MLP neurons of a small language model. Each row is named by its layer, matrix (up: input weights) and neuron, and shows model dimensions 192-383. Each number is 500 + 50 x the weight over its row's rms, rounded and kept within 0 to 999. Numbers have three digits each.
Before each neuron's rows, "fires on" lists the tokens most often at its 100 highest values on Wikipedia text that the model never trained on.

fires on: "'", "-"
L4.up110:529509515464620454398499467509466565451480567491556426478457511471505511514471482567513503495466628530463558540479494471454413513559452546465488573509451509505467507492456493567518469438484452519537507592526560534476459551480396520495544469454537432417404512513560558579511557521471491398390499487433432504444567461490519474516428552462466438446563530545511519523414502511480558473534498496514444436591487515547468475529496622511510503584466525485532479440489496459379444529476476422607535522454527454473502471501512544516479507493492522471488430445485519450496482446489438546

fires on: ","
L7.up770:523415500454545447455492495569544413492567485532429479495488588487536449532452450514464524534500469508566497530507550637385459515527516492460534456483515479424458517504509472454452375575449474554518541527510516494467610459579545537586520510470376407458376441522482493507592484580556529540485507530500497473498460518514374454520503565495435429551452382470560437492589526488431523445625448553555505474562502527506506530444494516484463439493582455415506514519442511493506461554542403586388435462518447550501426522380592554534463472595394518467401509458495540424536526491533455528

fires on: ".", " aff", "si", " called", "-"
L4.up108:502499526344523484540511467470492506431411475489513482441493501550562546591528538577595421525517540534527455459576556500535458590480367429457483582548510547487492467505436474598587458406479435488482483505521485508452538510477505546517500477514472398485565528536522541469424477482417514450409409453504503414475481443426405589509504496463519513519495525336508507427492529383492449525380408553489550533517592537507481490445536461451499489597497526539546510489441561467437485519588528439585531553455465488532464534551538466528528529492487532441509472519514474425464421487477562581

fires on: ",", " the", " of"
L8.up206:554497522526469545556487514480487518484504434565493474476519478544555529566512485469444609545428430386480471507372519519463489454585496453539567500475530472512434460520612526520552486548481506527581436585509450510471531534625481489462510441500427463423399532580445466466473511555556504502436550502478440500554423527478471480466522422503467519506473467529554499450452523517527524423466457539580400478512486453550495532448450547525409488589434472463472492516407525472408490542490404524487479495579421505564436475432558471474528510454504453483518485551570555565413493478506466576

fires on: "ing", "g", "h", " making"
L4.up1393:474523444551434447411409518565397514462471476436473448397515531546565446500538480437498552563549499504505466539621541521540474603329437450523442525510397509516522476542470504463515502518490558539400514399581534511507546458477464571491520414470457529471552506516562532511450487573424426526473539488496496466510478446460476521452551484458493554556460521498484477483475541467555633471495564530507575492475590464447538473490549534507573426494506513454424466476481479410489523550448573517526460574585500549439510466452403503507559494520542548543559509552494491502628573465544518474

fires on: ".", "s", "si", "ien"
L4.up178:514565500418437445513468513552613557475426540498470398375522493540482535516519534533515513526412433515493484457510517534428454510519473396494501482430636447558472492521538512507453489484463499528514415524473474556507490509514409449441442482607394484559484545523515413511490525448513485627473436466537493479588509522403453477496457571494432564521399567525556462489438473496494475485435537457484470414500549580576506484531461506496526509564567542459573571533490573510498494606549434517573548505469588512397540599517492475580431505498531566465513546526487557528405483421470537483

fires on: "s", " that", "p", "po", "y", "'"
L5.up786:465538572459620528477566488603477573531491533460500473461560454462456531446502523564440470492517487532437474541453410596605429533472622501497462550490401510484332578480445623542517407526451480499582540497529485455458473439513537522497552628503438476491445465502543503593523536601450504473493471600547371584557564500510514506435523419540555524485519503478533488528516484440438507416506484522564513485523495591528459552504538545458529419492533490487508608552459467461466469447548592467570514483514516538510529444592508532567510534514473538563552500490434603437480454481505510503

fires on: "ang", "g", "ng", " X", "ing", " Wang"
L7.up894:511564426607509537423449411489443481480594520504504450415631608555528532485522524552494461479456536505533480485497467438503511556483491528505582521500482501545575502559472491465589553467479461502414435494528487475554507529451489443479559468482375511560580465497528531466402419549498493499537539506654487518460439517490498509445510480526558502559485411502465475521434456504569407432397548478526543526536521503466558566425502593492490523524620551478453527558504547433517575556501458499470565452510452557508439489534452431610493481383561488562452508522404511582434507476499522488

fires on: ","
L7.up1394:463457478471452523540592567525468505508505427537444458544448495531504476561444493499509506455486501537477525421541535581409495449466489575519511575381451494523499511502478518498482467564462441527496515594554419436475519478576479449468488461534443435518491492498464516535602440475479503561368486532487465517521521522467564493501509491485484517441625483561466499509514500544556558519526411529473401476519437506543563536592497534512629531510575475400418509488502535543557542558506465519427533490584430477502515419473513498474602432589526550476546453497564516492384488450510422534

fires on: "5", " all", "0", "4", "6", "9"
L5.up1367:562489407468504547469480553429582616509555514493498465443535541507536428464464453430521522594486516468447517497479426477501555553482537542596434449511549437537629446492437428545553476518485535418512537510540505515530553442520419575515471561512398501443519515547421556488538498513399426423493445488496531537476418430492525483587568477415457429499502524511567541528526567549523459522494508522595520453467476571472542451488573541536483474453480528574516542427510471506428619509471481505499469494580403517430446513507469504413476505544449523495542419529574456530597485591508526494

fires on: " of", " the", "s", "|"
L7.up793:542541550557585487456498530422388449421566405476508527492454488539508486534520532388534475509492572419459454506475542556419551504631511408456476572459443473521509433443521500459579513410474455418558462562610454435501485552531419509488460461518466481506522469637515484504499491477601490492472383487515434561557517544467440397506560504427522462555451479465522515491460477514452455372457492591499442544551518465416545480404459561575491464443478492478515429506416490554500509515556532556559601444512441447564425482520523509520473476525520382543414604525534504507554521454441499531

fires on: ",", " to", " of", " that", "ed", " all"
L7.up847:448613561570584461389486472523445542470519440430393500568501529488544520539503470485419535519390448444401486505425530518413552510476539468511516605598512515484498435504539507452523488462529493452500471532526520527497472448474483503397466543486462463499485583536612567463445476490499546425466551459491437617505489464476468584576519438456541574465459442599432551500538493512580451430464500454477486540571490485466449545433416441578502438547500466414470552587453501446539492604518561585517543501607498499571438444562452575519492463452566490449498481469573511483489554574497514563

fires on: "o", "g", "ang", "ong", "lan", "n"
L4.up499:444554518536523478479500476459442382509496495524482440527577473455497465480553473549448491517465444491506498488485494516440402541495541501508523524503529546539519459480477495451494522478488571471469418546464454461508564463490549644519596457515493471544531532476498501507531513509546533511563580487489338591509550546539581505516471546518526409531504429465507525523513530479532442511446425510503409536534445558495487489482507453542501480572496523488535557443409513396520500631463498622559601423501503540516438650517521523430545549430582527409556576577420547576601596563518447480